python train.py --n_layer=17 --n_kv_head=9 --vocab_size=8192 --rope_fraction=0.5 --attn_scale=0.192 --bias="none" --tie_embeddings=false --init_std_qkv=0.0194 --init_std_o=0.0 --beta1=0.95 --decay_fraction=1.0 --decay_shape="linear" --batch_tokens=131072 --seq_len=1024 --train_tokens=615600000
MLP neurons of a small language model. Each row is named by its layer, matrix (up: input weights) and neuron, and shows model dimensions 48-143. Each number is 128 + 32 x the weight over its row's rms, rounded and kept within 0 to 255.
After each neuron's rows, "fires on" lists the tokens most often at its 100 highest values on Wikipedia text that the model never trained on. A number after a token or word is its count.

L3.up262 [152 134 173 114 136 131 158 122 168 136  89 115  99 113 106 137 197 179 224  74 137 100 135 139 176 158 120 119 153 135 123 125 139  96 127 143 112  67  75 197 213 102 160 116 130 110 106 117 141 103 142 172 132 131 155 141 104  56 111 124  71  66 106 101  88 123 124 121 179 172 128 138  84 156 157  75 127  98 100 120 169 111 146  80 156 127 140 171  77 122 133 130  84 190 107 161]
fires on: " V" 37, "W" 17, "V" 13, " D" 13, " W" 11, "av" 4

L8.up483 [162 145 143 175 149 225 144 121  92 161  94 148 196 125  96 160 188 197 149 143 115 112 123 137 121  86 135 126 103  98 119 185 116 141 156 138 155 135 159  94  71 137 155 158  78 183 134 139  66 114 123 128 140 151 176 143 130  70 121 132 162 129  95 121 153 151 114 151 140 130 157 169 158 152 171 158 172 123 115 116 108 131 159 164 121 125 164  98 129 108 106 106 125 156  34 147]
fires on: " and" 55, " it" 10, " the" 7, " they" 6, " most" 4, " as" 4

L11.up520 [137 150 113 163 179  72 127  83 139  99 162 167 112  93 155 112 139 110 114 118 107 102 113  70 158 114 186 135 127 111 123 195  59 107 144 144 110 148 205 118 178 150 123 119 101  82 130 137 128 214 107 190 134  87 132  78 128 120 134 105 112  81 191 134 116 152 157 161 113 128 153 161  75 157 133  62  78 151 126 129  97  81 162 155 106 129 164  38 102 190 128 139 109 174 141 139]
fires on: "==" 46, " was" 15, "===" 15

L3.up206 [123 150 124 146 133 167 114  72 101  65 124  96 127 112 170 139  88 114 164  66 138 128 120 104 129 140 154 134 198  98 149 157 121  90 157 154 125 111  79 141 154 101 119 155 118 133 178 195 110 161 119  95 107 124 118 123 106 134 105 108 157  92  86 168 131 173 102 129  51 147 177 186 137 114 106 150 130 128 130 104 152 190  83 117 116 162 114 110 141  96 107 124 153 128  71 129]
fires on: ".\"" 16, "." 16, "”" 6, " Pen" 6, " Sam" 4, "}" 4

L8.up662 [111 127 136 127 147 135 131 178 109 126 104  92 113 125 143 109 199 122 153  91  94 138  83 155  73  80 193 116 191  91 161 139  90 187 117 145 140 102 148 168 134 106 111 101 128 127  95 174  87 136 131 154 132 170 165  90 102  99 120 167 121 136  93 165 146 112  80 138 148  80  86 101 110 138 122 155 148 137 121 131 171 148 154  91 154 208 189 120 111 146 165 218  98 168 118  88]
fires on: " in" 33, " of" 32, " on" 4, "," 4

L8.up672 [144 164 108 122 128  91 147 109 103 134 166 138  66  77  43 109 150 171  99  91  92  89 177 153 129 187 120 156 113  99  73 162 100 134 127 113 125 130 141 124 189  85 145 118 185 138  75 177 125 110 165 120 134 103 146 150  81 205 165 124 119 116 197 194 142 111  75 127 155 154 108 150 124 157  53 140 116 109  87 132 101 171 160 158 173 106 143 155  96 154 166 126 127 121 160  67]
fires on: " the" 54, " of" 11, " all" 9, " twenty" 5

L11.up1049 [151 119 121 116  98 146  84 136 185 127 117 150 104  92 200 141 104 155  96 131 202 158 149 122 143 141 122 109 137 172 106 147 174  93 117 100 190 112 133 121 159 144 168 123 108 104 131 124 110 156 162 137  98 143 153 120 134  86 114 161 123 212 157 156  99  80 204  90  93 123  90 209 107 161 186 166 137  89 140 179 174  64 143 107 205 158 107 132 137 114  64 146 139 187 118 203]
fires on: ".\n" 74, ")\n" 6, "\"\n" 5

L3.up202 [116  94 141 133 160 136 133 132 107 107 109 139  80  67 128 100  95  75 118 110 141 126  91 190 128 149 100 175 193 120 148 132 126  86 151 152 122 148 149 148 115 121  89 141 162 174 135 110 140 214  92 137 157 171 157 145 133 104 128 102 125 170 108 134 105 144 148 108 110  96 137  58  91 163  95 106 105 134 122 118 120 147  60  93 129 115 148 117 155  93 118  87  84 152  91 136]
fires on: " of" 24, " over" 18, " to" 15, " within" 14, " in" 11, " under" 6

L3.up661 [ 83 105 147 118  53  78 129 107 141  70  76 107 128 145  98 172 104 107 114 111 122 117 114 103  66 127 119 119 129 115 181 109 161 130 132 108 119 115 117 118 136 148 120 101 141  92 144 197 183 120 169 129 105 116 128 161 121 113 125 154 109 154 100 158 115 110  84 119 187 180 201 138 108 120 132 121 142 131 147 140 126 116 163  89 138 130 116 110 162 170 122 179 121 119 121 111]
fires on: "ot" 16, " phot" 10, " body" 9, " met" 9, " information" 5, " meet" 5

L11.up626 [105  89 103 140 164 119 171 142 118 112 161 139 123 147 138  92 145 112  70 143 123  93 146  85 129 143 156  90 155 110 116 106 154 118 184 139  81 124 165 136 101  95  80 140 160 111 145 142 121 210 100 136 134 119 171 114 129 144 136  51  78 129 141 159 187 148 134 122 130 109 184 198 140 122 109  80 141 160 213 105 131 134 126 173 106 127  48  81 129 139 146 111 198 135 100 183]
fires on: "==" 36, " the" 21, "-" 15, " was" 10, "The" 8

L11.up651 [ 93 107 112  70 163  98 117 200 148 154 143 203 119 119 118 100 113 102 101 105 141 121 129 204  81 147 166 157 102  94 156 138  86 158 154  83 186  94 134 160 118 167 131 128 107  47 118  64 133 127 100  84 190 123 129 150  82 114  99 126  88  91 113 104 104  78 149 130 159  45 164 136  91 208 154 150 115 148 150  69 119 128  88  99 158 171 111 122 143 133 156 175 113 143 185 100]
fires on: " the" 32, " to" 24, " an" 13, " that" 6, "o" 5, " a" 4

L11.up579 [120 132 124  70 135 163 142 160 163  88 119 142 134 140 105 136 149 146 117 151 156 147  92 137 146  53 187 182 117 170 105 167  91 109 148 150 154 127 201 174  95 147  97 214 108  93 137 152 210 164 122 128  95 100 115 118 126 146 115 139 102 113 148 172 142  80 134 116  82 112  79 109 103 117 143 132  76 102 111 140 132 153 154  96 169  60 102  92 173 155 141 149 182 124 106 127]
fires on: "." 92, " \"" 7

L6.up1282 [110 124 140 118 155  82  93 156 136 143 103 159  80 122 109 157 145 131 107 111 179  79 143 135 116  75 117 197 169  83 168  67 117 131  70  88 145 115 102 150 116 189 133 112  96 145  87 107 108 140 115 153 120 129 104 145 126 120 114 109  80 129 165 137 144 152 169 170 121  63  79  96 126  85 116 149 119 125 113 147 146 147 120 122 140 120 148 104  89 108 117 159 117 114 130 145]
fires on: " in" 31, " into" 13, " to" 11, "in" 10, " of" 7, " through" 5

L8.up26 [117  99  63 116 125 120 103 145 151 105 142 140 142 137 129  61 123 141  87 127 167  74 159 138 107 120 137 124 191 102 137 156  88 107  90 173 149 132 133 167 154  88 125 175  74  82 134 118 118 125 197  68 116 178 147 158 123  92 140 173 110 177 137 185 123 206 134 110 125 182  99 105 106  91 148 138 114 127 130 145 123 102 134 220 117 131 114 147 117  80 123 155  67 121 148  84]
fires on: "," 78, "-" 22

L3.up1461 [104 109 126 148 147 139 165 172 136  98  96 103 124 103 162 111 160 176 198 108 112  60 145 138 137 145 111 124  78  75 128 123  97  78 180 112 149 135 122 157 158 135  82 139 135 167 168 142  92 188 158  92 199 112 153 158 131 171 139  78  82 146 119 142  64 167 152 116  94 161 158 124 150 189 173  94 101 124  94  91 112 107  66  97 175 103 164 173 116  94  78 145 143 188 114 130]
fires on: " in" 31, " to" 20, " within" 13, " by" 10, " were" 5

L11.up149 [118 105 122 139 123 108 115  94  93 100 149 143 119 140 111 115  91 129 142  92 157 113 158 130 203 109 138  79 143 151 122 183 149 130 119  36 147 143 169 125 106 116 126 146 122 153 130  81  87 149 131 116  97  94 104 206  73 171 114 111 113  94 146 158 150 191 145 131 148 129 178 118 118 142 133 100 127 187 122  68  69  94 112 154 144 105  98 118 126 109 103  64 144 160 119 105]
fires on: " with" 81, "," 8

L11.up1524 [ 82 110  97 102 158 169 166 104 139 159 138 199  89 155 128 161 113 112 157 130 148 159  95 102  60 109 165 184  99 129 112  62 119 161  94 101 101 117 165  95 107 201  67 157  74 119 129  98  68 127  54 115 132 177 124 131 126 115  74 114 158 162 110 131 150 123 131  88 153 108 164 167 103  87 103 154  99 126 132 119  87 165 130 177 119 147 104  83 166 111 123 146 129 106 121 108]
fires on: " and" 47, " |" 13, "-" 10, " the" 10, "," 5, ";" 4

L11.up271 [147 141 128 127 141 188  84 121  80 105  64 128 135  84 124 114 169 207 160 109 132 168 164 164 132  73 164 166  96 133 132 173 105  53 103 109 143 112 152 137  32 141 112 156 103 159 129 133  69 150 106 133 119 155 204 154 155 110 124  97 139 153  56 134 130 122 117 125 115  35 167 124  82 132 119 160 125 167 145  93  48 133 124 150 117 127 163 163 133 181 115 119 116 125 110 160]
fires on: " it" 34, " that" 27, " which" 10, " the" 6, "–" 5, " It" 5

L8.up772 [158 184 209 115  91  87  86 127 137 140 117 129 124 132 145  85  96 156 156 146 119 110 132 150  76 131 127  98 116 127 108 135 159 132 163  82 152 120 132 112 112  97 139 106 127 207 119 116 115  62 156 182 141 145 116 211 171 147 175  98 127 129  85 152 210  79  74 142 146 126 110 200 140 162 107 158 135  95  79 155 170 173 152 154 182 149 134 119 110 124 113 169  99 114 209 129]
fires on: " of" 20, " the" 20, "." 6, " by" 6, " |" 5, "ric" 4

L3.up523 [121  88  77 187 117 151  79 168 110  68 126 129 162 121 173 166 116 177 170  99 117  81 159 117 153 100 105 118 185  89 129 140 138 127 144 158 142 126 162 107 182 151 113 193 122 110 148  98  65 129 109 134 105 118 170  86 109 132 114 153 117 127  96 128 107 127  91 124  99  98 190  77 111  93 132  90  81 155  86 168 188 119 184 102 113 162  76 121 145 137  84 120 196 202  64  85]
fires on: ".\"" 24, "k" 24, "\"." 18, ",\"" 16, "." 7

L3.up986 [109  86 150 134 182 133 182 133 105  90 123 187 106  93 112 162  87 117 100 152 117  92  83 234 154 145 103 106 113  61 118 119  97 120 118 110 128 183 154 106 140 145 164 151 137 151 143 154 163 168  36 100 188 146 142 199 107 186 127  79 110 148  97 122 105 109 107 140 111 210 158 136  84 107 126 178 100 143  88 149 139  87 138 123 128 117 196 133 124  20 124 110 111 141  98 110]
fires on: " in" 30, " from" 26, " to" 22, " From" 8

L8.up1444 [ 93 137  52 133 119 139 141 118 168 126  69 106 151 128 109 126 108 102  85 128 148 155 107  93 139 127 150 135  84 123 100 147 102 142 177 104 201 131 161 130 130 201 162  60 141 141  88 137 136 164 127 185 104 156 146 122 162 119 126 123 148 171 102 155 109 160  93 160  90 180 129 171 120 100 111 127 120 144  82 118 121 153 106 162 186 116 133 105 133 148 135 141 159 158  78  88]
fires on: "." 18, "che" 12, ":" 12, " The" 8, ")." 7, " A" 7

L6.up572 [123 149 157 169 144 145 110 156  74 138 207 168 152  87  60  53 139 103 148 107 174 109 189 144 113 149 155 140 132 147 181 224  77 102 132 118  92 111  98 140 104 147 167 141 165 138 121 107  95 136 170 126 157  55 132 104 149 109 123 104 111  85 159  85 148 127  73 114 190 116  89 126 113  92 103 194  97 120 119 201 100 138 132 142 153 157  58  98  97 113  79 142  99 116 105 144]
fires on: "." 45, "7" 12, "6" 12, "8" 9, "9" 9

L8.up434 [ 75 125 138 147 153 145 124  70  97 102 183 108 176  72 162 136 214  76 187  79 138 144 124  80 146  72  98 130 118 121 100 128 172 173 162 140 167  89 159 126 121 105 130 123 139 113  97 115  51  99 113 132 168 147 126 108 146 142  76  89 146 100 123 140 145  76 164 144  95 175 133 152 108 136 125 142 164 116 126  81 137  85 167 107  94 134 142 154 171 139  82 172 152  98 168  99]
fires on: " and" 52, " Turnout" 8, " games" 4, "," 4

L11.up533 [196 133  83 101  63 145 147 136 100 142  15  93 169 120 123 114 143 139 133 135 173 140 117 132 124 101 138 131 123  90  41  97 138  45 182 146 132 101 100 118 104  87 120 114  98 107 106 139 130 136 168 117  99 154 168 130 139 133 119 128 141 182  93 121 171 130 156 100 134 110 128  84 138 117  81 142 166 126 184 148 134 159 160 111 135 168 146 151 152 138 128 128 118 116 134  79]
fires on: " C" 41, " T" 9, " " 6, " St" 4

L6.up98 [130 139 110  92  89 127 171 178 119 141 181 187 155 106 174 115 137 133  87  89 103  24 140 158 136  78 125 144  76  27 197 148 128 131 166  84 137 143 168 132  84 144  96  65 128 121 156 109  89 126 159 154 123 147  82 135 126 146 137  64 156  93  96 128 113 112 135 119 120 142 101 121 105 140 131 162  90 101 144 145 115 100 110 120  93 133 111 127 106 185 184 146 175 171 135 128]
fires on: " The" 50, " the" 33, "The" 17

L11.up554 [144 122  83 161 143 169 124 157 131  71 117 219  86 137 111 148 127 139 137 146 149 108 126 106 141 114 152 168 154 172 129 155 132 116 144 170  99 151 188 103  87 140  73 171 150 121 155 136 181 174 159 110 119 152  83 130 135 129 132  80 143 120 182 143 175 105 115 101 135 146 126 118 123 115  97 141  96 130 106 156 100 154 110 105 135 129 128  99 145 141 159 115 182 128 126  86]
fires on: "." 98

L6.up1509 [112 110 114 106 103 115 163 129  83 142 135 178 134  85 117 105 168 145 132 142 183 138 164 127  53 139 167 138 134 111 138 139 115 121  90 140 114 168 119 135 162 181 216 129 214 131 153 156  72 154 160 100 202  73 104 102 130 118 119 101  73 161 151  73 175 121  89 134 131  82 113 181  97 154 141 109 113 107 104 164 158 109 163 124 176  81 118  97 133 147 141 151 122  94  97  70]
fires on: "9" 15, "qu" 13, "8" 10, "ed" 9, "als" 8, "7" 6

L11.up1411 [174 150  85 165 133 134  95 150 111 117 112 202  42 155 117 141 122 128 180 133 149  57 125 100 143  75 193 157 133 170 110 156 114 119 122  87 125 153 155 182 119 131 134 166  76 133 133 180 131 162  86 127  64 128  76 155 132 131 121 160 139 157 149 165 187 142 119 132 147 120 158 150 101 147 121 170  42 148 147 178 139 106 103 106 201 111 128 105 141  78  88 134 132 164 148  88]
fires on: "." 100

L8.up284 [ 90 132 157 149 144 169 141 143  95 151  91 163 117 117 132 128 190 128 136 214 140 114 110 188 198 153  74 159 112 123 147 145 177 136  94 137 124 154 105 146  88 120 157 111 129 120  89 178 127 115 116 146 162 146 132 127 136 144 114 105  93 142 190  65 176 160 174  83 138 128  54 138 118 117 157 120 156 128 199 173 130 139 124 131 160  49 113 190  76 101 103 115 115 167 101 177]
fires on: " in" 37, " the" 15, " a" 9, " " 6, " from" 5, " for" 4

L11.up445 [148 126 163  86 139  92  97 120 172 116 139 162  85 123 106  74 127  97  91 108 151 155 161 122 184 111 124 128 121  97 128 135 168  95 146 104 130 136 145 147 144 206  81 161 103 111 117 112 124 122 154 104  80 136 130 116 121  85  98  68 132 137 150 124  96 105 163  71 137 114  60 145  65 126 174 146 163  94 129 121 136 176  92  47 148 155 155 124 175 116  92 121 181 130 155 114]
fires on: ".\n" 50, ")\n" 29, "\n" 15, "\"\n" 5

L8.up455 [ 95 162 101 133 127 165 105 100 114 174 144 109 179 150 158 119 103 114  90 134  80 166 110 127 105 124 168 115 170 112 130 176 128 124 129 165  94 149 138 131 120 102 131 106  80 112 127 160  15 204 124 123 217  56 107 150 134 161 125  79 117 124 127 122 141 136 136 192 204 120 121 174 122 146  98 178 142 176 123 150 136 128 191 135 125 150 153 128 173 121 110 101 139 129 181 188]
fires on: "," 30, "-" 6, "om" 5, " to" 5, " only" 5, " " 5

L8.up1310 [144 134 168 142  85 162 119 145 146  76 139 106 106 136 152 143 146 190 148  88 127 149  96 122  89  83  94 124 118  63 169 122 111 175 132 153 117 119 129 174 168 119  90 179 164 109 156 148 128 136 138 125  97 121 159 128 134 137 130 120 175 117  91 121 138 153 191 108 146 180 152 121 159 122  94 204 139 141 136 115 114  84  97  90  72 138  81 102 122 144 131 106  95 111  94 202]
fires on: "z" 21, "ut" 19, " But" 7, "ux" 6, "ard" 4

L3.up847 [140 140 123  99 135 198 129 128  92 102  91 160 187 125 200  97 106 191 149  86 132 138 157 158 201 132 174 167 159 124 124 114 129 162  50 178 131 103 128 141 154 145  87 127 152 140 157 139 117 107 140 165  66  78 134 124 133 204 107 122 137 110 155 140 126 113 102  88 224 134  91  89 142 122 210 150 176 105 144 141 166  85 141 125 136 111  86 116 118  99 129 106  92 135 134 119]
fires on: " and" 63, "," 8, " way" 5

L3.up1150 [136 105 122 116 159  90 102 155 162 108 125  70 144 154 151 102 105 175 122 184 112 111 135 154 134 130 109  94 110 113  99  98 143 151  71 163 158  89 139  70 214 145 158 141  77  88  92  73  60  71 143 116 150 142 134 132 155 116 162 182  89 102 207 158 104 151 184 146  46 164 129 138 139 118 156  88 115 139 172 156 142 106 195 157 139 110 107 121 129 125 124 142  85  81 106  97]
fires on: "-" 29, " " 26, "0" 5, " &" 5, " -" 4

L3.up1143 [143 137  66 144 146 115 137  86 165 126 168 146 130  74 119  75 100 172 146 136 145  64 128  84 139 144 138 146 106 134 158  94  85 187 122 138 140  89 149 127 138 159 172 158 126  96 132 135 103 120  91 130 138 147 115 156 173 154 221 104  70 181 121 169  94 122 177 134 147  93 164  95 102 168 112 126 123 115 141 112 132  63 159  96 142 144 149 113 126 163 128 203 150 127 115 160]
fires on: "0" 21, " °" 9, " It" 9, "1" 6, ":" 5, "100" 5

L6.up405 [161 119  82 102 107 190 142  85 127 124 196 105  84  97 143 122 167 148 130 159  69  84 159 112 163 116 152 107 175 139 129  92  52 176 169 175 192 115 147 113 133 176  94 110 151 134 141 123 150 124  86 131 129 145 183 146 111 146 126  95 118 125 161 191 160 177 147 121 112  99 139  46 181 107 188 121 127 114 120 124 110 147 138 188 178 113 135 116 104 156  84 138 118 150 116 119]
fires on: " over" 17, " around" 13, " than" 11, " top" 11, " about" 7, " of" 5

L8.up624 [128 117 102 160 130 125 107 123 111 146  11 141  96 132 126 110 207  76 109 117 171 119  72 169 110 112  95 153 172 165 175 102 132  84  66 143 146 139 108 171 107 146 133 109 146 121 152 118 131 174 205 178 136 128  89 146  80 113 141 165  98 137 101 109 178 116 152  63 100 159  88 107 111 134 103 178 104 118 235  95  73 133 116 133 141 115 170 117 122 100  74 142  82 170 139  76]
fires on: " in" 17, " of" 15, " under" 9, " within" 7, " main" 6

L6.up1401 [156 112 101  81 114 144 130 137  72 177 133 133  69 191 122 106 124 155 128 163 119 108 144 201 153 136 123 194 145  82 102 114 107 134  99 117  71  99  94 144 154 138 143 124  92 133 118 179 111 142 126 140 125 115 122 127 137 127 116  88  85 184 144 162 110 165 161 102 178  93  75 128 141 124 136 107 117 149  96 119 204 135 124 134 119 102 117 131  92 149  99 198 168 175  63 103]
fires on: " in" 36, " from" 27, " to" 12, " through" 7, " and" 4, " into" 4

L6.up451 [ 82 127 108 142 110 160 158  96 118 132 131 144 149 142 130  97  92 136 118 115 128 159 141  64 153 147 159 141  92 157 143 170  97  83 166 115 118 123 138 177 161 134 175 113 127 211 167  91 131 189 172 120 105  92 134 159 146  86 130 108 121 128  84 114 119 117 101 130 185 150 189 181 136 103 126 160 138 172  57 138 189 135 132 148 124 151 145 115 132 119 130 111 154 142  70 208]
fires on: "." 77, ")." 4

L6.up1456 [138  93 101 137 150 101  88 169 104 158 107 153 115 159  85 101 143  92  97 105 176 101 141 124 176 230  98 128 130 113 110  73 167 145  57  65 142 131 154 100 142 147 134 106  64 168  85  76 153 143 129 138 126 162  73 114 145 161 135 122 130 137 147 143 126 139 174 159 138 119 139 162 127 153 152 143 119 144 114  84 130 130  78 148 103 141 104 121 159  86 107  85 168 184 132  95]
fires on: "-" 50, " " 24, ";" 12, ":" 6, " |" 6

L8.up1321 [161 108 146 185 101 128 147 111 104 127 213  89 143 122 163  51  81 177 153 114  88 149 100  72 163 102 102 116 195 114  78 144 119 161 124 123  99 129 204 124  47 162  88 161 114 152 168 108 100 160  88  97 166 117 131 153 125 198 138 126 137 142 136 170 136 138 177 123 110 159 120 153 121 131 101 175 103 134 182  99  74  86 165  88  75 157 134 104 133 146 116 133 156  94 150 121]
fires on: "," 45, "ie" 5, " series" 4

L8.up828 [ 89 113  86 137 188 194  66 109 125 123 107 158  93 174 167 116 164 153 102 129 166 104 149 130 120 151 148 142 165 130 163 106 107 127 116 107  79 177 111 188 146 115 104 186 116 171 111 174 133 129 137  51  93 155 106 121 145 110 110 158  73 178 153 133 200 161 102 109 139  97 109 183 156 132 153 118 110 130 195 117 119  64 151 170  84  84 112 109 186 165  82 203 125 181 198 139]
fires on: "-" 98

L3.up1478 [130 178 168  87  93 113 126 113 135 101 150 108  57 183 101 113  74 167 156 125 172 129 189  70 166 118 145 185 148 116 132  97 112 117  95 114 111 107 108 161 109 125  73 108 105 179 149 116 112 163 232  95 136 152 117 114  98  95 127 130 161 196 122 107  64 132 157 123 115 132  90  94 125 102 118 150 141 168 111 115 149 134 142 135  83 113  97 110 125 149  75 116 165 100 151 159]
fires on: "\n" 45, " |\n" 42, ")\n" 13

L6.up1506 [141 142 178 116 126 108 165  90 130 111 109 143 137 140  92 120 179 102 126  88 155  76 134 147  73 177 117 209 125 116 155 185  83 148  59 163  85 126  83 132 150 105 141 139 113 108  86 141 131 133 175 117 166  65 116 161 180  99 135 133  69 126 164 154 142 110 133 139 196 150 115  70 108 133 133  83 131 137 114 168 173 188 124 119 121 172 144 119 123  74 124  91 204 118  51 100]
fires on: " from" 19, " of" 15, " against" 14, "ing" 13, " in" 10

L11.up731 [ 68 134 117 152 116 123 153  84 135 127 169 115 142 175  53 141  87  97 120 117  95  91 119  64 153  80 143 151 126 169 116 114  82 170 157 134 182 114 132 138 159 110 156 131 155 157 182 116  70 149 131 173 166 156  72 140 131  95 137 111 113 147 126  75 112 122  95  99 137 141 130 136 142  84 114  95 132 155  84 190 104 151 125 130  97 111  77 164  91  93 138 117 194  81  77 172]
fires on: "." 90, "," 10

L8.up1339 [147 114  93 138  83  86 124 182 127  86 128 107 100 115 104 170 171 158 120 107 140 156 146 141  43 110 123 121 168 118  84 192 164 106 138 138 142 127 164 113 131 132 114 122 116 105 169 134 133 143 189 147 125 155  43 181 138  85 149 162 154 182  88 150 178 139 176  88 140 131 101 112 165  92 157 100 124 155 159 103  79 158 156 128 210 143 153  99 127  75 105 166  93 136 122 122]
fires on: " under" 14, " up" 12, " of" 11, " over" 10, " There" 7

L3.up1155 [168  77 106 174 157 115 128 132 128 103 118 110 158 102 144 126  92 127 128 130 126 105 164  73 122  98 129 103 114 117 136 102 173 141 141 130 118 153 108  32 121 132  99 121 122 142 146 162 164 153  86 130 110 145 145 141 157 117 181 172 118 103 109  97 153  56 144  86 157 123 143  92 107 140 144 155  92  91 138 153 146 167 108  91 142  98 103 149 135  96 145  77 146 134 139 150]
fires on: " and" 84, " race" 10, ":" 5

L3.up909 [113  89  67 137 151  88 182 147  88 137 157 112 126 103 127 173 143 103 128  56 158  77 153 120  95 142 134 129 132 141 115 134 179 158 129  88 136 127 159 133  98 110 123 140  94 159 138  98 148 153  94 126  59 103 105 148 175 152 182 141 110 102 106  51 114 123  91 122 167  95 181 157  66 154 129 128  97 170 131 146 157 125 144 150 177 126 130 122 168 142  71  95 129 149 102  87]
fires on: " with" 20, " who" 18, " and" 17, " that" 14, " had" 10, " it" 7

L11.up743 [141 138 152 118 133 173 122 109 162 158 123 165 186 137 140  95 101 155 180 149 172  74 125 179 101 139 154  98 130  99  93  88 124 113 125  85 140 141 133 108 140 199  97 137 127 158 116 116  87 115 124 110 110 186 152 125 107 132  87 120  95 144  99 177 113 127 155 144 107 107  94 181 116  95 161 123 157 160 174 125  87 109 171 114  79 174 109  89 189  10  85 124 161  91 159 168]
fires on: " the" 100

L3.up267 [160 154  79 146 163 142 156 134  79  77 130 124 137  88 151 143 139 138 130   0 173 123 126  89 167 123 174 114 133  81 187 114 151 177 131 139  65  66 145 157  79 199 102  70 192 113 190 142 148 148  94  90  58 107  63 196 117 161 197 159 134 127 139  74 145 129 109 149 176  80 137 132 136 108 121 123 112 127 132 174 169 109 176  91 150 143 141 134  75 131 103  76 158 123 106 108]
fires on: " and" 71, " but" 22

L3.up830 [146  90 184  79 126 154 173 158 142 158  80 140 136 107  94 127 149 135 131 104 136 127 106 145 143 141 130 144 138  78  94 142 131 134 140  72 156  30 108 170 157 142 128 107 110  92 141 140 154 105 133 127  55 155 107 176  98  95 171  97 111  60  84 127 149 158 102  89 190  98 150 220 176 124 166  95 135 177 179 121  96  91  63 138 116  76 154 138  93 187  78 161 101 121  82  62]
fires on: " V" 82, "V" 16

L6.up1043 [139 127 101 132 110 147 120 144 113 132  80 142 129 135 111 134 139  82 159 131 166 126 161 167 170 151 180 101 132  65 106 128 165 149 117  64 115 157 192 127 137 137 175 134 102 182 163  79 143  73 118 120 104 132 137  99  98 122 110 121  72 155 133 116  84 138 175 182 175 106 124 164 170  90 120 121 138 137 109 128  70  70 127 121  59 121 113  60 156  89 122  97  71 138 155 128]
fires on: " the" 29, " (" 20, "-" 19, " in" 11, " -" 7, ":" 6

L3.up746 [160 155 132 113 214 110 174 133 121 103 182 170 170 107  36 139 161 118 134 113 133  96 145  91 163 123  93  74 138 142 136  99  72 168 108 143 166 179 128 100 118 153 145 151 178 118 123 111 151 190 163 154 132 119  88 142 132 139  73  85 113 127  80  96 168  87 157 155 140 108 150 123 168 120 153 115 179 125 121 146  77 114 128 175 137 135 164  88 153 202 160 153 117 133 156  95]
fires on: "\n\n" 39, " |\n\n" 12, " it" 10, ")\n\n" 9, "==" 7, " sh" 7

L3.up607 [165 163  88  98  88 110  64  66 115  80 155 133 128 129  85 101 121 149 103 102 170 129 114  96 131 106 169 157 143 102 118 113  70  96 131 153 100 128 119 147 143 141 227  95  76 147 141 129 166 113 116 102 101 112 104 165 153  72 129 128  80 122 146 145 113 212  85 150 176 147  78 140 143 134 141 141 164  64 128 134 144 109 113 178  96  98 118 138  59 157 134 130 126 169 154 138]
fires on: " such" 19, "-" 9, " along" 8, " refer" 8, " concern" 7, " households" 6

L8.up982 [138 110 124 123  96 166 124 142  89 182  99 146  71 127 162 102 112 120 169  68 111 108 156 182 159 125 146 146 148 122 157 125  97 145 123 190  78 108 144 153 103 182 136  88 149 130 199  88  90 107 107 167 113 173 117 152 145 110 141 153 107 114 143 155 132 111  80 115 166 101 135  67 106 148 133 164 137 148 119 126 120 111 179 102  74 108 115  97  91 145 121 152  67 169 132  96]
fires on: " the" 21, " in" 19, " at" 18, " of" 6

L8.up430 [146 159 154  88 132 176 134 108  84 125 240  94 121 131 115 102 101 160 155  87 135 160 170  62 130 145 119 109 137 159 162  76 177 112  74 137  92 121 130  56 149  93 129 105 156 139 167 117  96 134 154 110 161 115 188 140 144 126 170 134  67  96  89 188  97 137 172 156 148 144 193 129 169 112 132 124 191  93 160 140 114 115 151 135  21 166 143 123 105 119 118 103 109 107 128 147]
fires on: "," 33, ":" 22, " that" 12, "–" 4

L11.up142 [117 117 102 185 100 141 101 103  56 116 205 166 173 118  69 127 144 119 162 121 105 130 106 101 165 150 118 118 152 159 164  83  75 172 143 137 131 123 142 165  70 155  86 129 189  98  89 114 155 166  99 153 127  70 130 126 148 168 125  77  78 177  96 131 187  51 113 107 168 149 142 163 110 145 164 121 124 127 113 149 118 162  82 117 166 171  94 112 115 125 163 142 126 142  70 114]
fires on: "," 27, "5" 6, "9" 6, "7" 6, "4" 5

L6.up982 [174  68  40 126 169 132 176 119 169 118 126  97 124 103 155 112 126 119  94  97 185 147  94 117  93  68  96 136 116 142 124 114 170 161 102 124 132  89 190  81 159 137 147 103 114 133 148 152 127  94 144 115  81 138  93 209 156 142 115 126  65 197 120 131 152 119 171 143 129 116 103 142 136 149 105 148 103 172 120 150 108 144 128  94 139  77 124 183 146  92 107  99 185 149 130 142]
fires on: " that" 20, " to" 10, " as" 8, " and" 7, "\n" 6, "\n\n" 5